{
  "num_hidden_layers": 9,
  "num_attention_heads": 12,
  "num_key_value_heads": 12,
  "tie_word_embeddings": false,
  "init": "uniform",
  "init_std_up": 0.018,
  "weight_decay": 0.011,
  "max_grad_norm": 0.5,
  "schedule": "cos",
  "final_lr_fraction": 0.1,
  "batch_tokens": 65536,
  "max_seq_len": 1024,
  "train_tokens": 900600000,
  "dataset": "wikipedia_en"
}
MLP neurons of a small language model. Each row is named by its layer, matrix (down: output weights) and neuron, and shows model dimensions 64-255. Each number is 128 + 24 x the weight over its row's rms, rounded and kept within 0 to 255. Numbers have three digits each. A neuron's up and down rows have the sign that makes its largest values positive.
A block is one neuron, or neurons of one layer that tend to fire together. After each block is what it responds to, as a language model described it from the Wikipedia text at the highest values.

L2.down169:158172157132141127179136129156183145103110109127130126139156122109179126161133136129129116122158161138118088133177129145121105136108117137099122149101109136168114095125149123117097126152098109121120110119106121135162178158123184168151106126151161123138125128180121140100131167127164129081155134130135125104141118091159144106102145151153093120104105156132120116116109112108100077139108110090076119146152127169107174125086136133155136085113118147128093141125117135120084127152129174178137145122134098117124142142120125140124135187143133147113118129114150108137126164122114112061
L2.down633:162117121173148103115092128153094121135151107122133134144136105126124119169098166125131139153117073090136101128121128119110170152086151134102099125088139129175108157102153115167100127119076142132121132087138121135124155138141156138123145115109116090132120100204110148113135165125130115113136103109103133136126101091111110125114157185126126114131149115122096132152107118143113098105127084106120142140134124113112127110103105117164129108126140158102136069114113129149129126174122127156162100133115143138152141138150089158174128161121090124102146148115145160142152144142118131141
Plural suffix on nouns

L6.down83:121142134106159119138146149136110107113117093103105144098135150103129110113108130112048117152122103135141104122138128171192159055126163078109115134113117126125170166120143100127146126136101126145131126110139136078117128097159131097166147112139123104118123123112179085097111110133141113110076165123146126110150114140144149109114118123114150122137125118132114100134148141133110129137125095111130111115105124077150145121090157105126129108133147069097140152100131118099136128113148144117153150126153160140104181125098155149142124174151100152129110113115082104167164091120140157090
L6.down374:156133151141127135168107121128161103107102113098125121137112152110137151143113118110085119171099106111135120150149126161097091114141117158108156134118092116144121134101100173138106155127120124119120141118148146109151095148107142125127111126093162129120126089127123150160128080152153115085161086113145098136131097210151090136145144115100093154120106135110168125151135122125138097104166085130106154153140144121098127116118101116127134155115086150135145122130103142150122156157130150104125164117112137186100145107123142116147134160079143161113111103132111134156161134116113162125
L6.down519:119128125163155147116131124099148168137108105148112113152101196122150136140145091100146169088156115124108153127128118150145143172105105128126131124139096142103123159114110115084142138169136139154131149127155101097129121150100090119154146113117126109178104144141126189142141150126115130118143130146105120125141159107093176121147169137166119153116151146140178128145128155110120126132161072147144132165099121112136100142122192139122106068118180061143142085147112133123091118121131157143144176156150112132141149114074094108179141127128111106149153164131137153095099136142153089144
L6.down1702:106120104163130138150124178106122127132130116101140130131128168161130149155130135108135161128102171145126138144166138140121139153142157147108129160123123135120072123165121101123100128143129093140160142133160108104126118166115151080140128127101124155133111141131160119170135142103141147126134126117148154121129128146096141109106085148103178142133144146142170146089137124119122128120127103106182160112083055106128130151076150130145141076103140127167111137124112108117116144154095129117137157131133135169121140112150090137164141106138144111119111150071161140115148101138109168121
Sentence-initial prepositions

L6.down509:138125131144124153101156093137100131141112108100095111142156135141126133154119128118153174108139113136091138145089141121119133164118144167105135178103122096100119116134092122134155091122125127106139155163068161172151162107120115108120151178146143086137103122133116145168118133124123098121126134128103149157136124100118114112109158085139138140165135117129108103128151172169174096107118127152079114113099066121132122138129088107131112145144132154132147131146114149120107172108162113127131136141135123156123138092130144084101138141108146102127117156138126110145097147138055128134
L6.down1073:093141106118116183123142110121100102131122149134143148079117109173156107113099147099115150154163116114136120124116131129151143119166112110120134131102112096156112130149138149089130096176117131128124133119182122124153171111160152073100146157186129084172135133138122115128137107134156117090115112123174162168096131160114138098134131121121095162137122118146106100113123144158155113115161129117133137113102127114138122099098110147114105139135117116102127109127167124099135144138112064137102136133122113154130161113156124105150144126152136118122133137152147079139132107126101122108
L6.down1374:128127098133106116096137096138143145111153105155130154098161131177109162131147165100152115145149119142131165081147120104061121132173138126136121120100103121108129151120129115110158123138126146145140071143149133140090146121161118144137133118110104125146094126129156126137119091158172141095157155157129086142136131150127124137116159092205115103155089157128127162126144158149126109130103105116146124113154114116141161160141120161098107138156157101114165132122134158121126134154100106146154125110114128120092119104120154111154082146164108170123116115116083152167124148119151097150
L6.down1786:130140117115174146115166106119116130133125127125137106108123154122111077145142112100156110130104142152165143124119125152142130099139137118162109088152124150132162172136145100131172121154141097155117099124113122123119163153130141111147085114170153098128137123148110130085122100128125116133117087151104133165111097104131122131139126106147138142136111106135173144086114145146128117106140102113092153138140101132133117133136122143173099105147145069091108143150092141114176115155125115097117117148104090108147132093109097114111136125153179065145167147126143110131133142124120109152
Chemical formula symbols

L5.down64:160137141146152105130186147124165100101155122099126145084122127190123137133139142140134105108130100146153143139127127124117156130159136170118176123111155117121202131164102123133153150108060137093115107107154157128189132142078086141117130131167134136111172155124114164157121155124135121115141112139133134120103153119134143087122073152134125142134099093167081094149151103111104123116142096203147105157155146147131097128090096156128130152112113123155120086098100116090138132161099117116140138149096120170135135135105137128126135154149089130176109151127128107120146092134169102164
L5.down563:119163119101109109129131075167143173121107151143153121093147100121146133108173116133068119150158109147096088114168125129155133164119122108107172181159130152163156169151142155108121112133122141104118133119126155157128125099135123113106131112163096131113141155128103110134113140106156145141125107113120135068127123165116157110137100123172076127121104142121160129168111138116146186140134129115136104141128090148151119140140096121130145144095134105166136136131139119115135164136174144109083120149137118117159130124167143145128162123134138174100120144083081130114153108114105114139
L5.down876:071092164135198126135131161118116156165123132181149111110128145136126194143146148094116111139108115130112118151112156118156119111151122113123170128134177140142122129107111150135076114106084090139112143100115103102170122144136127108123103121092133148106125129110141108113128108102173118120115133148186122135122094179140188103102096103120141095152103157143126140148101114127163166194125137159129147095157125096120128133118155116128141103086168119118125157148129118123113094143105139146169142112153157146125124141142150126148139084137107151165106116121163146103131119116186100125
L5.down1021:123127151122134133172099125117157139131138133108088148139158120153112112131142154117139154096166129110133118104152150117123105166135135146132112178135122153100160107094122115080095191102105096098151143142131098164083100077136138110178116124146086157117120123137132105153110120118134105092136126142149142135138124153121170110097109105109118134116139146137174180148133101090135122125084101117126122117159094086128140127134148120096110155164135119165083149170136142097156155142122121143130045122112122139123107090139105123143158133113166125155179121158113119144148135110152108179
L5.down1303:102138166136114108135138144122116184111094143105119126131125139158133119136116143144157110068136132110093164129159103119107136128131140132169094087138137122113128149113093123101111130077133153161109071095125142128132128130165120125106147100126094118159151095137097112121143143135121117163135119102135154139104106121188167089175112124093123096150116112157140162135146164126088114172157135132121115144102164141134062146123130144177130096127145084154107150113101084120116176136148157128124081124110168092162132128167121112149161178088152136122151158174149110137122108123102086144
L5.down1744:114080126069134114132134139117148126110123095134088173124121150088108142086091077156096157148089144179177105140099148123128148093168138116108150103128124095156134168122130173158141131143110104136111119160142097156097127123151134112117119114084167092152122135131120122119107114116138132095115143140106107111162149102130095114159125128122142084150114098125136107193139142158142086104187120143103129129153087119135135120126164115056137111155093159131114108139116120116131108138115118109111202073084147117151138122153142121156134118130181099134109142141143086141140105094110128102
L5.down1764:151159178111114116126117107105130112162141159121120113118114133148130135145127137098127134132131147159142138126160145107106142094092148128137126063157148111130124153135142148147154133147126091117097120136151124154173109146122147182114116119111094072086090109160094107110113128129187144099047182157135095111123154151145138114164118150153095160141103110108125144103136147181136109135143162163167107081144134146104122105143190134157155176102142167151152135107116143143092126149160111116112133112126156148119169162096140137119140135124131119070145120188159124092105136150117163111
L5.down1944:095095091121153118146138159117159122125146132154132124142122138121139148156135135136120117119149138117127132146104162112119147132093099118114106119154133115111111112132129139145074114118185145152130108105132085093125146099106143173126113107127075142147150113118122102138126113128109101096161156118120140124131122120120160085136100156102161103169095113110128113141157070137202179118163125115134089133148118122152116136118125093165134134132078100145126130138109133127173131108118098081133186158132141122115113119135142134103138094117152148132143147118166149114145129126143137133
Mid-word subword fragments

L2.down689:104103136088144131114120120178131105124127112114111126153114109109138125102132140118137127103153150091148137143115104091162115114099141139111152116130118124131118151168153133174122133123112183121102140122142124112143133102115095133096137129118147120115126125142159141114143147129125110159100088131111115109123079141097107129109131134101070122132118135148116118086118160156097136114161092102149101106124127194144110113156138146133123162138140117138162127136137158144156127150100127112124155111116139087117137139087115129145133101109150133135147147171124110115133083086166136103
L2.down1411:114131135091126126130107154160117144143125087177071134072108164097162091163093126149155171109135096136133093167126107078136116140099128163116154104166136083112147113102143109119140140110151138127111131113119084119112119180107093118116092076132169118135150128149136128123137133102150135104137108140141153119095107117090083148089147078116102160142106129081118145158137139112098103127112159153089095146130130136140096118134140142133103155121166107126146110121097173128152134161095127097120145125151150114131154116136140133092158118182160109148174169145123146120178134120129166140
Mid-word scientific fragments

L6.down408:134164143135142080130132185181180152121136133149130164136145111112194082086096146135110138113152180161131155122134144137122093154162120098169130131125137122138183137144132127108116101137136155139101086130147118147115136150130055167110132089145138121118093150117122182100138141169117139091145104140136129090175149100116140163128125110131105155039114142101079076131109097147128080133101096127117168120158116137116157191122123141132116135143149107153106140127121124141145120123150097156121144168112114134108127147127129115134152170111122126169147139151127121137149125147137148122
L6.down437:131119076157086133137134137114103117127147151159140112107113129117082145122169074124132140126111068128109121119112143102119094128148126139092114095110140127124112134135166154137137137119143126154104134123159105149118136121156117112147128171152107112120119096106136126142125101141129097138152130126126152125160111121121160134142110127128101133114130144183145116144141118111111147118138136172088148099149132081117146139147099126101098122163085121092141088127119154128139107175133118157140096067131110125104130180097073119089087114095131115119164109118158124138164090126140118148
L6.down961:096155095086145161149087124089104142081120122125170125094159138133155115150135117119138137206118172117101112128162106127148154132139120109170148153140107174130123111152110120110154136131159110090100124145119081127145103094143157102152163135148138159119121154155136135106130151118137144138140134132124112164143166100120162138164141089135146138151145155080136134196121100108119136144157105162111154143122143115096119119098086166107162087120153094110159109107145078172118132137124139148118125107126106130109140128094139110165123126117098117122124105101126097158126102142131146087
L6.down1829:132115120134104145135137133152097124127133106149103146140126108135126143173131081136094150107129156141099084140118160123083079143135112134094118128145119140087121165129118134111159084092142116170142119085147131143165157161151152155148137086110106139144120151101131143091082085135162136091129125159103159130183130150137147151158111119115134113115186121139110176122092110116134171158117127133126117095132108099126168113115142106123185159103107138122167098179113101155149101168100132156123149194159128161136111104091102143155122110119143129105146150126094142113155138153138117100
Noun-completing suffixes

L2.down882:133139095103085102136089084123107112142173132124135164105158132161103124100146137116132119084114105097144067152164153129120093098167131152163144074109111100108135111128134124113153123147114125078117162145118100118103132140135136173129176117098151116103119112147094154151086143134116158147105143128134100119130178102118107123117141149117133151115117122129137123079118154162121148106160147125146091155156134132083131125099138118112153159135142109160160134130149180149154124179061106111123127119149116135091151108128094128138162119170171112121178096130141155179087136155147104076
L2.down1881:114121107093112130117107106137113122134066139126116125118167119158107118116170138142152163153190139108138111117162140159162129113131112137091134131155142140066106088137127155104131101150133090104157095138106120152095130138129096172169099161119149151133097163171135139167136118101143128142116115127142128111135134127139158103119119132087093138130086126122120168160146098149112153107139145103111144076119169105170113097094086160122154072135133104162131147196147176164163124162100107097104156122103103123158134103116062162127097130164162123135145115116134089138160138116114129137
Mid-word subword fragments

L6.down431:145084162100114176110105151086160096149111152132115173125115152130150128144124143127104119157141093106145147130112152090122163127130110164067153091115144142071124153133127127132132155148133127140115117124116155157148124131118138133128177120173148195164141107100111127133161126171166159149136124157117107118104133158147105125143085074147164110116125093096125183128163118123121165154164124131120138143102121101133129182132181146127135113131133115114112110121082134096139150137109145122123096081155098158126123162121130122127155164152128164112113139110113142149164107144090092147
L6.down1119:120138123129097130140102128166125157162151135151134125154103170125134114134119127107142140107145133099158168149172088137149129162154069179090058142074147128146122114161144161113191106128124149125149105154101111100114123107121142102130111168144151137112138124116106119129132111131130139127143152150144086138086101147138127166161148119110138110115124134104133129118132120122132103100141149149111124134099126093120135174124102151139145152187111120102138148098147140183136110167151100161186100163092146111118093162114121130145132145112129117113083146154089098140100202139124081137
L6.down1439:110093116126129137137133146152121129151161105129151145171112113148138097143174133134097175115101099142135188098132126114162113130148145132092142146123187136141137141091105190136172130122116118125114135150119125112154139087156106127114106119131146157154144164116130169161151114116133118103139131144112127140152121085110106106138118117173130117158075107135138165212138138102158136129137111150112087073098164120115138110143122108153149101082114104139088135117138100102120154126129172115098136097117145142130131125127115166163156154093128123136170137173151142127176147112155143124
L6.down1845:102126100148123149117096089102116154147138166114132138102108166117100138105140125132083141130156152113139146142109137129115110125121111124117154118138138152126117095126127123095164147075107170091139106148129165103108095093124084122139101111129166096113126144160140147169113165129157139104128127101157149107138087142126118099126147121161158126107161126157075210125154140138144143145113112144123117165134126127130117138093156162103138096141117141111138119135073142132142126123147114132134123156112153106136138103122117130100094145146157146099106150126086134125145139111091135123
Mid-word subword fragments

L2.down114:106146079123111126126178183117076112104145152159116106148090093112114141149146095105179121110118129144165134116130122105127102155119122088177109156150115128145130125119128121108119168121145117126084143123122138196137131118122125129117110146075115103099109165130133154122137144148100146166139135129111128114081103134172138122138113107123154102165149133169153089125112140084163120141135106103164162170120102132164173108098079133099127190148161131129108118102134116168119112174142155127128142125167133165144129130138129103092137117143136162113152122118162117105129171089128125132
L2.down1981:117116103130079179123125102169163121128136106099156119108147130110180134157127128105168142152126145176070145146125100126115155088128163145157110155082122101149139120122150151137143150124123109177121136097097088128140154121134139119107125174117097145155168113148091112148147140093082120124184152135118105124123146123133144106087082110137064118166138118140074146118122125141097112100148133120081076168132104108101134125154137140086132133133141094120123140146153125193136146112126137143101148144120122145147138109135141161114140100144141133080149137087115128139114146131137137101
Entering and containment words

L5.down233:096128072116157139156118132118094111105119068129115144110130147128110139118164162131118121122142130128158117123100154111173101092148155134147132142131132125126128148190102159106120109156145117134146130128158108128163142140156141131080118147117109079088133111104133125111150090099115120107120142144121149126124114135106147120116168145156128093185135099154098117076097100141137141132133164127088169133166145129148100092134144141126106125148103112143147132164125142110126116088114130099097073175109145110132105155070119114126133103129161115171095151074126138132126103147132150113
L5.down1122:118147134125105102111127100100125091116135113118067128128150148116112172134120117140154131121157154143151135157112118187136169139130139153129130140103098128093105119124180102118083124127126129122133133125172102153169127086071103153162121129128145082144145107125123111124149150135109105097163159143095098146064123131145136141134107157164128147177128094127155164131176125097128115135151186121176129103157141126152111126154115147116176122124107108154148082120144115127134149130143128127103147192149143164107108170111121134169115118128144063166101146133183144168148129113117150150
L5.down1148:139124154103087154164126137143120132132132158176099129148149100152120125113149127092126133150108099124125139166159155107145110141163142117138144119143069135116112101136122123126123127079108122134155178101112130094134143150102128148100150141148129147135124134134128116132099120103135116118188140131145163172153113146123152138096101099140136158167107102105145108132148146125131125133166155161112157112162141095071126128141123104148143132179140122129105133150065102140113087093104136148136208148149105176099119110178148116119090117122092114123086190130114135132131123100110169130
L5.down1256:169122174117103114118125096168147168111129129155102150118136132107125151140166121126119147091123108119161131136119148080110120112141126115151167117105112117113146116115160098134094134101152103118157108121163149128101099135111104110109131155156194152118164126108091113125153137112151120115152108137125171132124149120131112147166110160120124088112086111113152124147186132103085128154138098141133101110105172138124114149161101125153136106167101097123130118098084100148122146163121130179130135108098117096128090126106128124147120156137134130140102093184147084115122129125145125129
L5.down1380:141163125099135188138100150125111137134124140131094114105122108099151164116135143110122158081134144136125121122152135128107113180120123166129098144153097133152147201102154125136099136104105089188146091097122119128096150117112157127117116114127156143096128092092129104153095104106136144108131123112177161077130098136118102126127118149108143165143118100119151139097158103139128143182136176141093115106124135139155138098133177147157074124139142099117119130177129156099090128140148139111068118125116135097112126126139118106092171136129168147091140140137112129131135083133092121114
L5.down1571:130119181130110087174123108101134131151146137144119157154121152134140153156129101110153078157144133105180152130131141129087182094115140132122146116100125148130141086112145104143129156111100171138137127136150161163122126096069137104173080128115139090143172160108104114143151133117120146130170108121090129135127137162125140130109133138123143138161107114143136105162132095125150118144132130180114149130093120116151111110109140111108116148141096151138139120132155119141097124092143158120156116168114115149156126120145140135120124108100147154127140125102136116122159099143090123146
L5.down1895:139094138113103097121140098197097090107133097142125134142147128152142162122155168152164122121145143148059137119121126122151094098139077124167168144108108132093157143128140124104130108154120145129132110068118136154130071156135130141147164157088099190150109113162146112134135103138132112163107115101148106049124123148164124120106146096149148097136098143102134137113125167094122118151108161125148147170094149191139149114121127105155130098161158147149122137156161140106135137125141146121138149125085173127150122116122123081102146152134141119108167106147103138120114119117101133121
L5.down1990:138134164149139099121156082109175152107148141120142153138131154136133155145115134158123115107157142097111131127162132082116104109166128096113160111112121142145122146144156156117114097128108126107105142125123156132107116138075153108163078112133151095126129092101118174149145109101107099121180105144123117153138127136120155148084121126095148122154122109121159167135154127158132130115119134132115151148114120150137112072166070134162107105148109115127115141082137158119122106133137153143127102109137117144106176163090127116137107062111128156143117141186086129128154091160152119182
Scientific word-ending fragments

L5.down604:167138101159087155152141105151106119142129138185151134125121133161107145103103143121111152131169113130083147089116080141149135095156085136148104134129122107162126120106107157140158112157144120115146174116166114132137100103128113074134139117109117106125113142113136136124116142147136151182158116162107157159108109125101131137136128122113133128144143173132145170097133158118123134119139126131134139143178148205127124161091122124133094134116162153096122178141100142153187119124091131120111094126181139138104108161160102132146113145105115150149104104086080084154149092161112120181
L5.down986:115124195173110125133115106136162171103155133113131155122080172159127091096126116136085157129147092127146131140074086129132131155121131111105129133153104110164142145137180095104120105123094151125119174103114123120129121095103128133137119098103137107074100118122128107102145091120171121093154099170138095079168177145127161142156113110182129100125106123107112104098132139152115103151127142126139160115143117133145162106110144127111127129144148103138117131124117178147131164138133119146126117128108104130126103142084100164193164152123113149155162135173134085119165085099129137086
L5.down1029:152158103125116148096147117115135104118151150103111146163120110165088107159158108161126129185143075151127105133171107135113154110127126105164122136129138145091157103132130127104129145161135136132138145119126164140081151099155136128139090145150131099084152117128116168114091148161134201164111106130094130098148143153093128072139143110116159161117136140115155172137121121116157127159130130173116109146131140143137134132131094142154122128146123139130132128104156156126104145122087151145127115100183127103103131111123093136130098138138145116161129106147098127133163140123134105145
L5.down1104:131047125158122152127119116102132135136094163123117119127169135128134118150160165125114096097082101116120110104141136138142155127143103121154157099147139136090123106074126178177120107088129137115111112119174142142159102116092120151120098156160161152133158140139184173148167127126121111114127115175139138140122151103149151109170167147157137164114116121142158132111163102127102118162130153144156114138182129146111109126121150133113142125138128104159123125101130132153166143016086153142118106132108110154129132094125134145140133099132136132151176114112148131139117134137142119078
L5.down1132:148130170119103121117106137129120179082125133116123129108102126135114097120115097113123086105122157120097099092099100136139125122136120099137116158118157107127160164166147149107106103133141098130120128108144109119137118113136128106133121119120084129057084129083143151126096097093145154126116160103107150150116150145148085098134111152111117071151126119142154154143124100157102134129141101204142158143088116124138145103106174167135137142121113115090162129113170114123115160137085116135123131134135114146136080111161128087110134087158122138164117122135178116138152161138141152114
L5.down1231:158107154152126117150149149130127116128084144170136145110174147122152114113124161119087130076126094101127126129124116114112083152106146111108122156115111140145100172109117173128135101118128151135075112145135134130119140122106098156115102103142163141124108127126125170093163194143142128102168104085114128137166137107134106098094115123168085138083153123172131129088126120117146036124108106110120134126139118104098153111101123146126113156147133072164108155120165136120097116146093127160151110112112118108119109175134105145160121097124094133121134135166158152123166121148125147149
L5.down1800:142110130145082183117094182122117145138143131132115149141120189084130118121130136132132153114091129094068106115119134141101106161096127102098115153127126147130127144184146114113117144159142108127141092106131154145122129090085134162141147099152151107108092109134138138164095125127130110149134081143111096122170086161153162088115151130145109117126146115145108136124156109146130156145110145087112085153147107128090127107113145156125145109124167130112125107128108116145082123152078084151141132137081116140133086127105120144073117106144132138187140126112120101172102121144092121139
L5.down1902:157128120117125117113123149136121148111103125121091128128112130125149108123131096103145167063133123142125088069125145151147101159132115090115150162155099116121136121138084128129082121140105115164115090070119122124109150130095103113143152111082136108114103115114133138083107158146111099098146110160132126151106113112128109107130106127149115102130137084168099144133135135141111145120132138108161102115115115115109152075121134123128143136117143105141111112130128135164125132091128110139097133136136131150117154146165104122134119089122137100179134157148122104158144138133155130096
Noun-completing tokens

L5.down168:115119121128137096175156158111109154098117151114097103159129150130136142120106112134162133100162150136138125113105104118121161133135120136108105083122124146124169116091125127125144091129124155144138128124145159110133119113124072133128085107092140065154151142096115141134176111148139120159130129124134132124166126132149118119135149144112126105179144166201132157114118172095108176139122128101127069118149134098114099117176143127115103160128146117137115127120130144120124121123119147119179148095168123126142086135142148155095095088128144135146079120106132160069121148098135136116
L5.down240:125088101140131138154143138117145155130175121112130122132153104168122144128106144172148184109140122140118106113160101131143147137136142138078136122095123138101137121121104112140150149171107109154156115084166107110129123135137113123150141125105100090122135148142126164165112168127142133147156147139085109090147111132140067099098143164111139143148118161191125151171171153139099140103132140102120145090096136125130143081147116136145127131125125134148130132112129090132078139074159148129085150125152124157126138114089182148142143113112148116149118153125119189113094129103120170128
L5.down830:128162111094129148142117118143072121147124122149135111160150165117102147103169142114127138166139114129151097130152138070162117099127134135108113156137122187097127122136102122094095096144096054102151102107124137140148152136117149094124111126136143164081088155112162189161135096107157125124108111105116129101106095111093118129122165122140131132131114120132125087113134164095087114092150115096108150138152142124129156095093158134155131096102140144077127126118093116121141117174143124118168136157183170128125158088191098121130136147152141121131118163083112120138142132079148100118
L5.down943:128118155099150124134176101124165096113079123086091115115151140171184115099146115108165150136115149096122170154168163160130145140119139153139133095111149115150123107103145128108134112138163122154109128092111085123155142129128121102174115118124137130129113063109213146127109152127173144109126097148135121119098149123094144098087103126126098144147145137087146121107177139101106176115135156144140130119123127147157104137126163110150102163143131134104132129144120130143098069137082130158134117142086172141103146131127180181133112145160138180132101150127117142163161056117144116093
L5.down1226:118129098121132114115121122147077138135087097094151094140139136164124141144111126157122121115139127123144154147154134163161135141129144123168120121199093102154133088096139174177171095160141152139132130133082159166122128126167114132141154111125158105148149107118119146143167122121157110082153105129106124048142127158147114138145135190133176110124125128119145121091122132141099114121126112148174138151113108137135125134178134138102143144151127149151169151117124090132068145132161169154116108196146146158138121105123143130125141123146163108144121149103148137121108140146138111155
L5.down1653:150166149099109087167153128148124117119104112103132126143109135108154080112136120083134117123119178122134126131118144145111145153121135128088107108104111086152106136073147184175164135096102121122116160147147091121143121135146124083111141131105109143141128131117153135128142095137150147135141092156119164101152146132103085107119122142124132132180090122118124170099122105117116158089084151170153124154113127128119106101143105128148121152097115121080133107151130128145109124101131125124100101123098155146114117135164143141179119159084143129083114169090106095099173110135108115108
L5.down1777:137121144126155124170131188125120135160192149147169185153143073153131104111138108130120172119163161132099079144126128143134122148147118128158128152098141127142134134122130100125101161151129130130064111110113136110076137156156094114120110170150119127124135146115118130145091123124103122129130092100154125134130119177137162113110088121091103150087112115115119142167146112096087144142122146164124088123151170163117140155145121151143128163108125145172121196133159129108104112123108108095136130120115126153115119144166148110153124135155162158137137072135131096133147147124153111118
L5.down1985:125125101128132123154115115162147110139165154144143129140106095094143149105132136119128135116163073137107124109148122113094117125120132144103108142100128134121082132145111152147149093138160166166119158119129112112167121115126135099098104100130151151144095151125134146160105135097106130157160106144117158140089177122116114116121109100114121132166079128088115144148133141087097110122131151115125107111135089158125154130109129146123133145116185095108135177140144158139122149153153142135095141138130132115122147112148120138090169101133152169129172117115157084154136114091124137124
Preposition "on" before dates